From a checkpoint of a small transformer trained on Wikipedia: 10 heads of 64 (5 for keys and values).
MLP neurons of a small language model. Each row is named by its layer, matrix (gate and up: input weights; down: output weights) and neuron, and shows model dimensions 272-463. Each number is 128 + 24 x the weight over its row's rms, rounded and kept within 0 to 255. Numbers have three digits each. A neuron's up and down rows have the sign that makes its largest values positive.
After each neuron's rows, "fires on" lists the tokens most often at its 100 highest values on Wikipedia text that the model never trained on; "fires in" lists the words (lower case) most often at its 100 highest values on Wikipedia text that the model never trained on. A number after a token or word is its count.

L5.gate463:119086133083110125093101113165113085108122104130143137104147129093113166119140120092148108156135135115137136142129117146142151096124148146132130149112148100166124111107145151114118123159099135168116115138143115116063117127120118086157132151178094134126134115100105114124194134159150082114180111148129104116123151164138120137147150162161143168131168090108130154162103098113101118126162177144165125130125157089168114153130104131174138167103139163139149140143106108109142119109117126120147109135094148107115157127120135109162129145097174107097074112122089135125157132165077143075
L5.up463:074099168100130123134126140111095119124122147126129100086130130138162118088099188100125122103157128118178129167143121139140117141083114133112184162100118134156098149117129149125106149184128135159166154134119097142150097132155126097137127088154151162148121136135147141087138119110114113152135127151120153136127151185191106097157112122088126157157112127138135143166165102120130138113127114137134143139170119126125147121110134106110163161135102138101149126119112115142129126105142131151141129109114095119132159156119128120146108137103141154101065105086105150131107120080144115140
L5.down463:118127177163122098132084168099133174105133157137140126092179134103142141126130118134161110131170132128109182129130128112153151155130103124103098178124098092162142149103100146075129059159146124159138165140128154117090103141120095055127119098114152160117151146121112119123118156126155133158127118127127139124179128166127102152164124086144156103105121152117116146149126138122099097119155091166171123158143128125104161184122159118134139153119134143136122131088126098107096128120109089146139086138101118138120119137107140148147102114091113102133113145113118162094110158145117135117
fires on: " but" 26, " over" 18, " and" 12, " down" 7, " then" 6, " Air" 6
fires in: "but" 25, "over" 15, "and" 12, "air" 7, "down" 6, "then" 6

L6.gate726:087123118145151138131071145133089170124120137103142107101147104135120121150118127063044136143099125104071111118113157077132130138135092116084117147091133143145149120113120125099132121154096141139160115115112107171109131097110112162095146055148118134114119085157144148115118143138129119164167154117088114102122121144124130149136091125146174134048129132124110149151120137125138133132138155162137140143116099151094144136082131120166171116133099118132108145139154161102135147108151128132144117123154150131138116179157138116162126115090159125112123084128077150137101133119124157101
L6.up726:119131130129150112137127170157122126131133126144179142092152071147084148118141146117062142154114113127137090123105126104146154135128108150124134158108127116155149115140155127125197120105135110115100141136135124127143125132103167173082125055108133063124159155124154145089098143108160117143161117119102125115123162109124092101138128122124152116145126154133101097109075131140127092098132120154166139106089144148131111131094086117134124123129108073136102143132114132135150098097134103151104124100135142139118120153112117113166111133100114084114161136177122150102110122121088130132
L6.down726:111124113137145130121124120121141106113162156133115128115114156142136110131163108134163120145147125106135138133096089125127095130088145109125107098143135112144069091137139104105132104166080123098160136176117154115140153106120164083155171149110149154126144165114140117079109114095117146121136131116166117148123101111109114109125137132157131132151137126118169151122153118148135083126108087085118177107101140164167158106138119121136150115138078139105173255135120100110132106167102114161099162104127124121144151121130162114078151117085208110137116145106088117122107122167126132124
fires on: " which" 25, " and" 21, " that" 12, " has" 8, " what" 7, " who" 7
fires in: "which" 26, "and" 22, "that" 12, "has" 8, "what" 7, "who" 7

L6.gate1414:152115132119121128127095153091081135122105127156113141172181129133139117140126118097116100062173159120100146111127147119117103150106142166121115142176138157069103161148129154159117118138145136121128149139139147138111145144178165139111099144132168162141165120114150138136130156141187113123179141114117138103130089129160162132131106127153106169113156128121163112082144151156163112135115132101092098126159119155081177141143131123147143179100122131125135151134092127143167131113097099145125106162085095101125072123126151123154148108145112136125140132116128063133120146098134147116
L6.up1414:141171150148091085129118133124103122166138159118117132089134101141144184116118125081152136122092154144137146151109111116154113136139108105057136136172140118157134174142082135111123139133109107143142137169148149151141121113077147093190103150129147171119098126131144134129102153103130128119096141121098128105134129169134135125098135116115161137132150080145157139104128119161140085135152140123086169119100107157144093117071111083129119112114090132114137129153116166099107074104120085158154118145131120157107127177139146094102152057175135109144097098108130115091098161122115103094
L6.down1414:191133145116133122098134109114126106130089136138110105121144122094141141116176129100147108117115163085117116151104123126153084141095148094125151120153176117171136124116097145150110154134138138160173116142111088059120116095119074133145104107121158147108165108110159153156098127123113119170090146129133147137117177152171101141119119136126131129089153144153152110130136103120130157095105074124130105060146132172157152122133135129139117153163122136130102178108141133103145109115115159135132122122110133104063113149169107105112158137112178144127112148151111166095101118137135118076
fires on: " that" 22, " which" 13, " it" 8, " also" 7, " site" 4, " location" 4
fires in: "that" 22, "which" 13, "it" 11, "also" 7, "site" 4, "location" 4

L6.gate1159:090103117153108109171125155144120104142154126099145101122130122108129095151114124131156121153131114114124116161098092110131136133131108162164095138141169131091134101112145127120113127146143129132123118104114148141159134112063130129107154130092159161113157110091123121180174162069115055092137101117129159130152094141155094112119170155107116115155114096107097142130174146080166139150135127107080134138120107116141124113093155144135163141108160146146168110129110103156120129157105150087129109115095151117113147154109123104150170154158141132150130153128139123076156116100135123149
L6.up1159:161120145133138100091118092112137167123160132091145126127113141115153167119121157139106123137111105089123139138155120114132167119086125129147122137096131126099119096147142138130158104165116154084116118132128100151137089139101125113141175143128126147134111153080142127133154091132136106120122105135102155141150083114184100140125121126133101159100145122129114117161101136143150121119094151110158106126125165094135147097141168144143111150145142135130145119118086148142103145172107138092138098116101145114144138143150124127099125143129122152121090152192081123133137136129130148132
L6.down1159:110091133116124141098128121150115086187095128131134095119118145114117108122130131127152119134127144136118141117142127140142143133083123116152081082110131144121097126107151108118191170129162133092109118119100132130136160152114127177091119088135137116152164164142128115145143134139163114115097123156109123138149084158080148108180134172144140125180105168161117179142130114145115148074137102146139144109126168133111143139109131153087170077138135183095120128131107127090153135132123113096115134116139147153123096078137126108099129116135143129142172099117100148166096205142111151146
fires on: " a" 33, " the" 27, " an" 5
fires in: "a" 33, "the" 27, "an" 4

L6.gate966:140150085101109131157102073124184132145164145087146109132114123141105124175142138145108153091130088138152074153136108103144170118121118129131134124122127158155111105114144171089157112105153128154159129097121121096122167113142122126125116150105137122159143107124116179096131157118115114123109141160142173123113151114095132120161138163109125102159142092126116190131114162089106148150118115197103170129157142124149130152131160177133156113118139141135166129134119152111159147166147111114161124107092156153111099109142184124101144165117115154126101133128123147113157140131124110129
L6.up966:116172107140143125127088085112108159142109122170133135131128141165106147084140133110074110130142150127125123117098130167141133115174124185146106107085068145145114132119075127168165111118117113136111128134110088138124149122117148155073126107091140163124064160086111126132119122141124140127129105116112149110137106163154132119134113144140140088109141147160133105151132126099162140124116131114100119119102159111089160112083136126124134107139120140094138156109140143137159142119074159111107126123147116105149116159152171080116148139105148120145111121148108103150118146141111144153
L6.down966:140123155111119151139145139159122127121112165143120097121107119126148137096191157152161117036134134147117118148097129134140079134111139129167122165117130103138152187173133138175137129106120116130085102149148127105125110135135183148132154144118093094121141114096176092133131165121130126128146134104093126125124118112161115127138125134122150092091149131149140075098130165125156143131120167142100087147166171130137115139137140098124105144101099101115125108146128102146146097147126105112087111094136134137126136121126131110108128124142088106133163158097126127139145166177134129156
fires on: " has" 40, " have" 20, " had" 13
fires in: "has" 40, "have" 20, "had" 13, "year" 5

L6.gate507:156104111095118114137146102121096114183117182167084176102107165146135113136103111093094138131117061108115135146145096073169170144136141117103133131122122160116131105117110155137122167172150092158148123143092138152116105152121099094154159110127114140171103128111127152100118138119127127127150177098139115119166131117127113122110124154117127107138137118142170117149120107086140159097109169154099170119102160175148107141138135151125122143116153161115096093154142151107083165103120109091135151103094113100103104123113087110145119106140129138163135142139146146116143105107152117090
L6.up507:144114129083112134153130119119111082114146161109137169114107123186147153113119196135159101154152103109108118108168137102126120045125155108117091076136132126088118169134143162152174105157114096152144119116183162153124103144132109113139144127135107121086135159119105120114142099111125123128115168134073132102156109111142131121132188143102116146147166087136135176106088169112114151115140158135103137117098090135097121114153139099104122137128130142133098147140164138120125120120148126096143126103176158148156127095124149154173126152148127099148167134151116098087111129122146133141
L6.down507:179097121101151129100101130130102160120129168092128087099159160122149111131117176134130112123137084164101114121127123130122106129153132103154142141120148155142119162138153130112147150099127120104103090142132132083151081114128136109115112106148163140116136149128141126156126141132100097100103120092155089105117092129125159110102125141131171114112132136163139114133117106108125145097132171179132100138151096120166089153176127167126075157139131149134150240152108113111131153154139128057116138107150163111101146105144122103119138116125103157123130104130127121124106085143169146116
fires on: " a" 52, "A" 25, " A" 21
fires in: "a" 82, "ajax" 4

L5.gate1202:147119120105111147127100131118121156100101160084095118133137125156128102133142124078087131214082122128145117173157097173129144115090134150133113103108143134111134122124101106170140159141114158127130157185096123094172133145092163117146128116182156135151122140080087148127112083106173128133098150132099127127138174143107147130133095116140114055141157147107142179118155088142135124125125171117090142106156090126134117125107149121146101093127133148125151137135110127105111105127090091135096129119090167137121089106098121159131144123169134174143120165137110106141137136145110153123
L5.up1202:103119127145104175138135097123135099154112132177101160113133166124144107139148115106161157147118101106076149153126109143089159129081162133121172175143111171142138088110126160122081097133116096131127159121136139074085160151121126106108090087084131162145133100120143126144140159080110139133115097164135159116144178165113106122142092142159126096172190096102136101165135131131122106148199173140120152119131129115183165105124131157150114112169137125112133136132145151158131110106112162087098092116146117138098083084156148167122107123117128139111086103150131159148158104165153151114
L5.down1202:143175109118143116113129102122115117111107121115177138119122123118122118163111133091127111129116098078104153146101132121116092137140168117117079159077132102100130107127123154154096109115127112122178125122128097154134121133153139107148115125138108130105117129143121117147108116147138112123143145115141108113147067154089174103117118100121121143144122107129101118123172120133150178116159136163106094121146120113108102124129163136083163152129142157139127131179167079113130155149133093130129117104103126138136137104094133139124130112120118152114109085125095084112109149115139134126
fires on: " as" 68, " As" 18, "As" 6
fires in: "as" 86

L6.gate913:125088108132121053097171105101140130162103147103108114123145149152105144134154136154096113124132130140108127143126135120137116116133131153158117124154112127110160098123144151123120130147058122074125133169159097129151167141107141146134096138086144143101168143115131193126110157138085117118085109128113128137128133127125190156145120101122165137154114130146121116151134128121145120120122149099056140092130150118151150108136118162111182109143113169103149118167126170145062136087112120122094139112147118117140138154089129140147128161147144143134146135147089129144142097177092122086
L6.up913:148166191122163149142093144150129188089090054137117151143125122121101164151084137116125105148069157128149119128120166143116096091125101146143183157131168126106140129129111114167076145133166121074122123127097132093127133165123137122140110120168127101131188128150133082108108113099105130119113145152153167087139093093127087127144166099108122091140145140138129155111152115108149152076128125117137068137179089058122113098140119139110121113148099090144097118070113110139139123122148124141087110106123146116151138123149135141111158115143174121129144158128135122115137186154119133093
L6.down913:087134100149097111119117116100101185114142074122156108123161124120111110160078167146132132155075136149122109123093099102135130151116115127141158158138117149150098138135166134149116100139199141117138127112149171100129163065130131097140142150090222107120141070159072103109116130149093149104139110125141162124136105170100093128123136155131133139115113114136080165132142117124145124122181158127115122165135088117138091088135118085155123167160132125094147151078099104136149169133129125126148132155118094105116121110169108106125104111119127143129187112151131156130087160118147141146
fires on: " as" 28, " very" 9, " too" 7, " how" 7, " so" 5
fires in: "as" 35, "very" 10, "too" 7, "how" 7

L5.gate991:102061131103109099150168141141151169091104098109115174143129143133075157108103126140112119131085126119086158131111127150116087133116129144150120149094113144113135129135162094139132147125155123127116108130135128143145091118111157086140127148113116150119112152113098144084157131081119166182104165100099127116090129129108119118146110148129171149107094104140150136103172189154134159118131140127124111123129122129128131164151148115082137098113148122135148106125107161084128115165127168128105125101165133157177127105152130144129117103120121138127177127119179112085096127142087150140
L5.up991:127121106161094085148116161127160160138104156149136114114125140133125134172121082136119151117126129116128109104102136123168106153067089094113152118112129134127178152111109122107174165133140172121108156112106118146117144084170134099131151180155123132169133139149115101139110128115102079148119135148158099136146111114128187114074147119118152109112131123153119090120134118130127110113116114078106161178147120163155116117081125105112079130093141152124132157145091120140096164132158135092069158138159123122142157154123107138147123140138111154157112126115133136119145122150113098174
L5.down991:103111131104106126171150118126152102107126148143163138129125135113121163109139144105174153135139176060110141113116108126115083152114130152116130098098138120151168128122125127126148121101168136155079114113131160116125131123159143138141121164138152136134133150174119124125153119110111168158142141123105095102162116137143135143119147143138124130105099144146152131123160124137122134106099126152128087152128131085130148123087126088151088100108112100148129183104082149121103135074163144103113141155159122120204126093129121117107144124096113100121173131134102131149087084136129153162
fires on: " more" 33, " most" 15, " less" 14
fires in: "more" 34, "most" 17, "less" 11

L6.gate708:128115150080167146097142141145093118101139095101152150136168095089148141132159106107133135142150121124084128132113130149177109091126094128103161109152137077152108149125151110172113127117143130099107141148149087174157128075127156080168101096160098144152082170127149153161104158164104162156117137133168093151159116127131116151098116117124131124126164114121136127100133136135110126112123083160159146119143096156115150127106202097135099143148139113120082136123158128115123149123074180149172156121132129100122148115156115081171140114178122094136155125095124131087075129125130141138
L6.up708:108095133079096128130158148129170126105136112096156151146143124131103144128149132129096094170116144140148134131146082106104110109158134149133103136153121135135132155115096134081149093119088122125134105157094152170167133120128116141101113117136089138165124117154139124155127062107110108124177088099143119160162100145144130150113128185119146100115144091112114121100076157119159114060101121106135131190089098140106116128134073129093102121145139137165129048135103091105119097070153111136127133149090084164119128152157110136151108102131100099100156138117092085091178109095117142069
L6.down708:143137125140149134079130146108081087070117141164157126115122123139133101121195146112105095096105188192117152169120125107128119094114137203123180119178109126122105147115135103150127140125103118086111171144122127154146159107079136136105105103087115104182151129139107123161146113136122136117102125115158165114151124133125139113096125167166135130134086112133175115111136154137117098109122165139125158138167153123101126143101104088091136136118142139130173160105106112092150107150138130125120080164099109100091133154124132071117094147112121138148146096148119146138130092138136119106
fires on: " is" 44, " as" 8, " also" 7, " now" 6, " are" 6, " only" 5
fires in: "is" 44, "also" 9, "as" 7, "now" 6, "are" 6, "only" 5

L6.gate743:134115123140119093144127130151074082103089126118114126139069087149110155134169137129092124170146148116119108135102113120108151113141122147108090143128108151168163178091097106086136107127136125119121118099141116097121142096087091124124123130147086120114144151131169141113105104153103139116097143097116110147133130168136099175131170095124103120095113150158144123167116103120143094093146133107143128121113173106137129110096160132157142093110123183135143132126092123136133133088204126152109166132163100127111126098094140111141147119133109147105109126134187107125080107164088127175
L6.up743:070076126145075133111132136124108084160114145107096115164146126116131135149115121142134146135097089151113142132104121088136127076119100143108133116123095173147139104113123112123147101131110112128138114123123167111087122152122129172158127125145106103130121112149195158073118108151125080147143143078159142145121139144165126115121144091103129070124095141128144135136155110130096099117105106108078123083126134145090155133074113131141098117110116164106126119134086079161133124150159133124147129107148112122139107129141128142076139135096113097189145150141112139137112119103110159157
L6.down743:131111108120127163122114145124065122111132108157124094129124124134124121122132113148137128136159099121125122128129147125179131147155153090094106065128099151118143135117130140133102163136117164151136128165138169100115147123102142158099116162151109110160138093112146140140121158107125109162115112104122136132144117150147134140124141123147138108117124129173141081151131136100097125168127032105067157144136110134157158132112141137119141126088104125113168132137136115105135140153133129108116102163124120139113122136087106094174115131142170153109125113113077175115108116116143132116
fires on: " the" 45, "The" 8, " first" 7, " Al" 5, " third" 4
fires in: "the" 56, "first" 7, "third" 4

L6.gate401:138096149068164099124119177128102101146141088152121126128130104099129180141129163157122124128176089127131157139137150109148133103093077121138102112138135147133138108078144127118131167136111148114124105122163133124143161140120084150099123170132102135128144109137138117105085108181084108116166141146118125155125088120153131136101135121127133203116150156135152102131169118143123180125180096148139124153109124117100113129128114195114115110109177156163155130145106122097159126139150097106131148152065131122095156112101172111091139124170152126133111075105089120126121142131126117126
L6.up401:156127129096118137109161168127104107105098122145145142123090118094124142108101174131154087114162107123134132111132123097119117135106096133120150168102119139137121113149129099141092143125063157086190148104152110078080097161130092123104105132144138138107157132151087107130123109120161117128146153117133126158114112153164126102107144125125110171084104157123153117150139146123110128118148140146105142133105182111126145111096134138160166129094144133168154114184142083131108110129130118117076154146110131171106126134094118138153122158116137103114111143163168074152091116108122114155
L6.down401:101119128103118091136131138121125148144123084099112094160123136133141125098095122134160142108092102097123141109156131144147091111074138125129116100075069179094171108124056163166128120139114116148140099132144139145119118145121100108115112114114149110136121152094133143138148132109124103119119159134123132135176092136181116084133167135123139126096140119189169164140151152108102160138113158174162136119098172156126113108127127141103145129134103127113147104116097117147120129163133121107133168125149147132175129089064137109156131113159154159095114151155151148154129105134114102144
fires on: " the" 83
fires in: "the" 87

L6.gate311:132141159103098075133130170102103121145083152133085123146123124132139129087100107155129137176149156134145120178132136151168137139130129167136089130131163143078148138116099149102146141092083081171142124155171070172173129106154105109119116146138142091174145109139159144122117152147157123156153145141083113115159145089176128103144142130128087125163135147161089087106104110117127113151093128114109109096147159141119126147140136114099137150102112156119115110145127186118110170122134104131122102147106092077108127112123142123115133104110147160112156142064179141122115154128128145123
L6.up311:125065136157083106071122147145136159123138162169136105160111100127142124150140119155135137095076146109083125166087093163155149145101133139150129105117145169128101144173114161145178142112144136162168105144123160153146159133153146130112143116137089146151118174099118110160151121120130110110122160124160125123112138144101126154093109116107154106179139163135092118159116148162142144089107131149114122114086105131142130126108130101114138130146142161144132135087132157161091160145111146090142112141110110124151097140126125195119142139107136157143135138148172103111107092114108136125
L6.down311:146124151162185192120123123118128132115111192117204108108148109123096142126107159151145136100089114119114076147120149119150142128132149142135125149118113172146098109133140164169178151145115113126122094121091132144142146149114134117110099093152091149133123155172138140119122153149176128114127121130124135144129120119095165137130136111120155058159132120136141113165169150142138107131121121123159092167143106155135099113165169148117177130164088153107144219158088136084123142120113118080121128097142113089132183159127123157141106127144203122180141130140126133126167102060116106106
fires on: " The" 26, " the" 18, " A" 7, "The" 6, " his" 4, "'s" 4
fires in: "the" 50, "a" 8, "his" 4, "s" 4

L5.gate1583:097106107132132126101111121103152107113122145119146161125130140168106163133138153156110128151147100140100143114160096152139146092122152155165153160133152119109139152142116137145163119127121139147155126135128178091122113153103131093143150116131108116157131135134154125117144095093122131130138148170134124120128092123171160110118125122137112153102128135139149124087126125132112121108155141149129152123159120121146143142145124143079130118100158169131120114122162130129111103129151103071136188109165129117099107104111153147149135112122103138113130077110120127104099131110147137077
L5.up1583:140111147105136121137110142143100176126124119122144147149119109096135115129152145124139144166145148137174159136136130139135146140119107142130120158144142190136122137126133143119143164153131099136137141139111114117108148154110099070106129110119119091139105151104145142102113160097169075123129146111119124149152070119118119106151123115132121130133082164122109153134123140127116101119129096145137107114141129099127158102131154177112151125108109124126126132133091095121114134172149160098150109074129102136132131081134069178119162149115077145130144109152106140127168162119132145136
L5.down1583:117141143090074097109133133148103183171112147116113142146147155149106126116150147128147144126108086097122098110096139171157136158103103126153126145142166159158121112139138149111190124128140115119113120140117137121135155147107154089108090141087140152122116153155129121123120102058128120093144101123110107150130105136094096141167105133072112127139121109163165136142129139158147150105109129123127147142158119110173122078214117139106129102094109120139151198119134111126150102127139112055135150105138138053135115145120107144103205146133084157164191125146115113113115150143183139122
fires on: " a" 64, " A" 18, "A" 16
fires in: "a" 90

L6.gate1050:125141134140141169162153137116126123093188134157138114100097141112129120112131158143135101126153173116133118101127105115145129109131112145099110154141123124171153167161095165148121159139152103147110113119144154130100087144135113139128129187142106142155115139116154172124096130166147096106113147151114178133124143121133134110151097119130128160089129137145127109149119149106151093065108129137142119119095126116150138163124128116132115130115128091149134127116096122146144114106158125146105096126111116136132150130146101082179141157112128066127108109156138170161141098144110110152
L6.up1050:146171158131129100108100162115137116059129152145127125121150125139084118128150128181116183096128120103127115173104127160080108099102132129171145141099110094128114097144110144154093102110118117156147137160156129102141139118149149158130131113144092160171080119113124154113114115134146091114121117150121136080148121126160175143101167112120133110120110151165125108107150102145159125166120160135145138169094128124147112154117111103153130157134096132126154165146121125145114128108075157146144123151143149111085074101095152099102140150122144134131137100155109142092127147139126133145
L6.down1050:154123099143169145110144153110120100159123119113146139178152114133128134120143113135135153160111117171123112174141065129109132141184111099143116114129107129142118137080114143091129166131092120140147104100150144158116134157110150128123154133183183114097105175158098134154156100149083131156130172127091145118166132121131151104149117157158139136122117099133170108144138124098129158120157169119154130168140131134122102136101105080122169140069132140123096198119114144127150119160121141117177145134150167124099093158122156128091152099096134119112109146075104140137159152125147064109
fires on: " was" 44, " is" 20, " were" 5, " first" 5, " are" 5
fires in: "was" 44, "is" 20, "were" 5, "first" 5, "are" 5

L6.gate772:128106102110086084136129104141141172103165115122164129121116120149117147169105116171101126160150139100122127100110121100103133141090133153094120126131125135146126143082124156143119114137126129143114131113115143114145131133144102151117075125122136121104133135168143107120162126142152150158147114154130133121133143150122115117162148150115165130127157081144135112125094112113142141086108058134119160123121088126139097125124096090126151169105159163124075084110139127147117102126123127142082173131115106148139163082136147132138143075115186161126112162151152139158105139135088133128
L6.up772:119141149145105134126097100115143132132156099130135121132126124147122125155107066142131132149143110149124151113075191147138115110077180142112127114093098159122072150121106117157081143132143171102061101114123150162164143097108112144151140115101115137138127094092138111137163117111094163117172128149109112073120131120141136139130134151116181162102193138139170167145130146147146102064158109129130201110120112152140121158130162114091144143124158155118075134151125108153158139150133125113123144120068147142121165126134124121125105075150173183099155162176138103110132114138122108141
L6.down772:179113169101141095139142147103136126147131121158114101117128148127109108122144162070153139090140180140129119126161068126123098131127134103093112151100123119124091127178143121132101142141132119148116173167141150137129167081123083169154111099113146144140081120177135159126152165121126132129088111106069167156151091148099107108093110132120129085109131109140153135130148113151116107158158143167103179077110127120147124115136142156140128108129191101154173185143161146136112158175116112152154115109115150088169115124153121105138129142132255110140139077110126129125140119122155119161
fires on: " in" 37, " of" 11, " the" 9, " to" 8, " for" 7, " by" 7
fires in: "in" 37, "of" 11, "the" 9, "to" 8, "for" 7, "by" 7

L6.gate1597:118116107127171157157117132129176147124157083098116139119146142113127141076142163109117150124135125122186159126135125110116119133085116163141104145163131127124152138150154121156114114172130149133100106155160095130163110096127120098104126098078113101130082161108153164104167146171154141114147134126110152123135106195162134132108140117130119145087102078155131132123101099120176100170177110128120165103097137104120141111101126150168142136120121141084131140116117116134114133139123104136132121148124122122122153118160114087083088063114114095095093121127134155126151157162136133134
L6.up1597:124100120089107121149150129104138143103136163113152191113120175132121133153135133140116153139151082104156198146147103109119126115102119126152121154108157142153107176136151085097167142130102099103117095115126118141130144105090096147172128119127118113119127143116181182107100144105138160122141126127131112107170127146130119128113127123139110140117111139122183097103105141124165126106096114093157133122135095100137123117099125140104115092143147104074071144150123081152134118103144141140147105118120077130147106106123139132162137152129131107083131097153135076125112100106107142126
L6.down1597:116180135150079117177129124135144129122141186134163156109126086137126121116114102154118124139087117093160116156096144125166108150092173114110133130171158112146157126132111117107163158163103144150078122148106088164130145122130185120131118122118093111109123129118134117086123139130076091132113122147133118138155159147108110169111159127109103159119148121143163109122132125121121115096131050159139140072113115132131161144112107148101159142138131135096120201119132130150188109139096104148093107117162114116134099137122117132114060133132106111123125139116150130110134156130142107129
fires on: " only" 25, " also" 18, " all" 12, " then" 7, " and" 6, " both" 5
fires in: "only" 27, "also" 18, "all" 11, "then" 7, "and" 6, "both" 5

L5.gate1149:116136100152096144097156153154125138111098143142132111199177096104118119120160149107129104089119142123105110103134112137111106182163093122105119123109131137100162149123110072149116107102092116104137086153117141117128169138121094154183134149129108081135114109117126100133098123106146094147185167094112097121154089140094139133074125127191138122122095142097131117148126126082117139099163123102145157082112122113145156112102115154078104115102130150115135104100154123154131131060111085146117125179133136143154118096124092155122135159144123067102130142148135087149109166094142077151
L5.up1149:122143098076176122149119119118149118117111124138129122147145126123147094090135133122115136161120141128129128118142107160138111097136146158124120117103144124116123158130160132111143140107089135117083170135098116149105110144141105151107136118114096152124115122082106134173137078158090142155125151186134132099152148177161164149143111123106123100118139123118124150138143137136094118149117114112161139105149117115097129091138203132172113110132150125135138121144144142109105136134127105125167123114095120136122080137132096078120110080105076135116111100106138157138171123095128155128
L5.down1149:141138113150147143123090092138116118090149120114139124133141166127083149161155118164139126115119108074143150140129144149087101094117113141149200105095116126199149144126123130163143128122146147154100099149130096105114069106141136146161123118134127140092070121187108111105116091132074139168144156102111114114145115128148180175148124140153148120119123115101144142162107140156143096127111126143143162161148132129143094154124109120104112102111127170156121112134123123119103105151121082125132123119151100114173121144160153121093174154115138150096116158097096096145124158110155098105
fires on: " as" 48, " As" 22, "As" 11
fires in: "as" 77

L6.gate1410:124133149095135110148146127082129140108133165130116139122108140124125133110094086171121139168064088089143141108180155163104116137069146143146147134100111116083105134141125135134149122155126152108128134131139133093088125144113146078154109082095126142167090064095148158131128131105089087108116140106140169101092147149111151117135136131109149139149133152142117115108096100105140139105145133128150136068158121134134146149165151109125156119158126117140142155112144123116135167159113151151139127137146105130129085130130101134116121101148130140091138136112124146127091142150137082138
L6.up1410:122137129130144136156127097146153098123103128090137179092163095165104192153150148121105116118081097145124120124108129130151136138126172154135113111096103132143107132125141130122126165107132098142126096105109113126145131153149178108158114139168091115116099090109094110172151143181143156161135098134087149109162147135157114146130130103157104108105140131147140158152095129119135139109094102126177157096159138120161105102134096109152119133130137119127124113120129155133150133146133135125131121118103150134133112142144099109132119134153112114119103116147121166101162115135115118129
L6.down1410:107157148148121112163111130143139129146078097118136094123125122124158151168135162137153133151107101104137132150145151108196127110109121123140102101125145149117147140067107113171143124093104115111124153140153161136104094110173109140142107156132140150141133132123098111135139121141103157136143117123174130161138136135134137122141137170144146111114154161133130096122157117144109141096152118110154085123145133092140159162148148128133157134139152176167132182125119124186132104158085125123123107110088127103163114137103121135138119116114192114117117169149170139130112157116135128117
fires on: " in" 20, " well" 14, " of" 14, " as" 4, " time" 4, "out" 4
fires in: "in" 20, "well" 14, "of" 14, "throughout" 8, "as" 4, "time" 4

L5.gate318:129111117166143109124136129109131146139150121114146097127095172105108104119113154099161130127171119154111155149155144138107138134139133113123091147140131120127128156144114119084096104150115171142133135124138082126127118153128091109120150097175124126138124173130147084127146159173106143164083114131128133118147114102107115089128100136085124144113099111153133139143143153103107120129084103134113133131090120136057120123072137144067156161092179149146125148155139090152168123125117133101153168161138115133113101100149153144085165145106105127159132124091121146142102147091137141124
L5.up318:063145125184086159138115153138129162120164129132140140134159131112127114136147137104105129093129139149123166148098083131123128116116130126110119133135072086130128115126100103078156172171102142118124131094179118125123153152172093121127130129127128124137107120156134121091091125081123120161127147088105148138118127166147158135171113119089080136082101142131105098145142088106110097133124139130104122132097130146089103112109185154149132147130107094161177088148157107090115136087136089165169093136173114147142132127157149120134140152089135175132147121137126107132138161174144133182
L5.down318:111128125157138135125105127104089139116140095158095118110167046111144101125123095164153135134170132155121117138130116145113132166132112147137110126103107132121161079197122103081124148140151122149134089119092098157123136141116124149163085111140139129120105130103140148112135139115129105148154111152118117116108121137126164133129145130131165144126110117158118124140104118098114142110143090120147135104146139135106113146152154153135068147107133131156150138118103126126165143111123090163133138107140145125104120132117144113108166119114118126139142071159105155129128148123184130116
fires on: " de" 23, " of" 23, " Me" 12, " is" 5, " You" 4
fires in: "de" 23, "of" 23, "me" 10, "is" 6, "it" 4, "you" 4

L5.gate1365:099172167120141089162102140100124119148157133142145120062158116098144138144150098113152116170065138083132114122121148118185131105137134114103140114176091120167137165122118132109120109166112140161082149126125142109123119117150140100106145110153123171144118139145152129123098136137106121139101100124148118085103104096118160114179136155105141083138086097159151130147150109103136141134106120171147141115132139115134132128130109137100164128173138088139122137167093085138118125123148084136130137151150124122155128144114138115090125170133123098166148052128100122107096125108125097137
L5.up1365:110167131113149116120179147146167144097129108090121164093129110093148070130105127134125106194095136127078124141097116122124143145133131114161129139126145121123134139144150122077135157131093153149125157111149121095119066080106136120106163196130092117128123123181132140182152158181151130122092152131107089092139164116156160123103133116142162131162106084096156124104114133135095162165109124114147139074141142121134099133155097131097090111080126096104106152147155101132102100165163084139126101120109124166122066114146140129122157103135116132136172104151110164098133129121133144138
L5.down1365:152162128151122132119152099137120107138127128122125126133118126138133116124160113129150113148109115107113086126162083128098130106077089165159094156124115159165157144125090115156100118087137128129099109173138131099121107157090137093107117116112145141145129152095136158117149193138120169151132171147179144080118150081111121112113145142117141148148108143142182122120153138140105151168085132149082134148100086124112115114157133146060136134136159064154162221131089135141131141081129091084141107087145118131178099144095159146109121108102131181126108124063116148090117099096130120137
fires on: " more" 17, " most" 16, " and" 12, " less" 9, " very" 6
fires in: "most" 18, "more" 17, "and" 12, "less" 7, "very" 6, "particularly" 5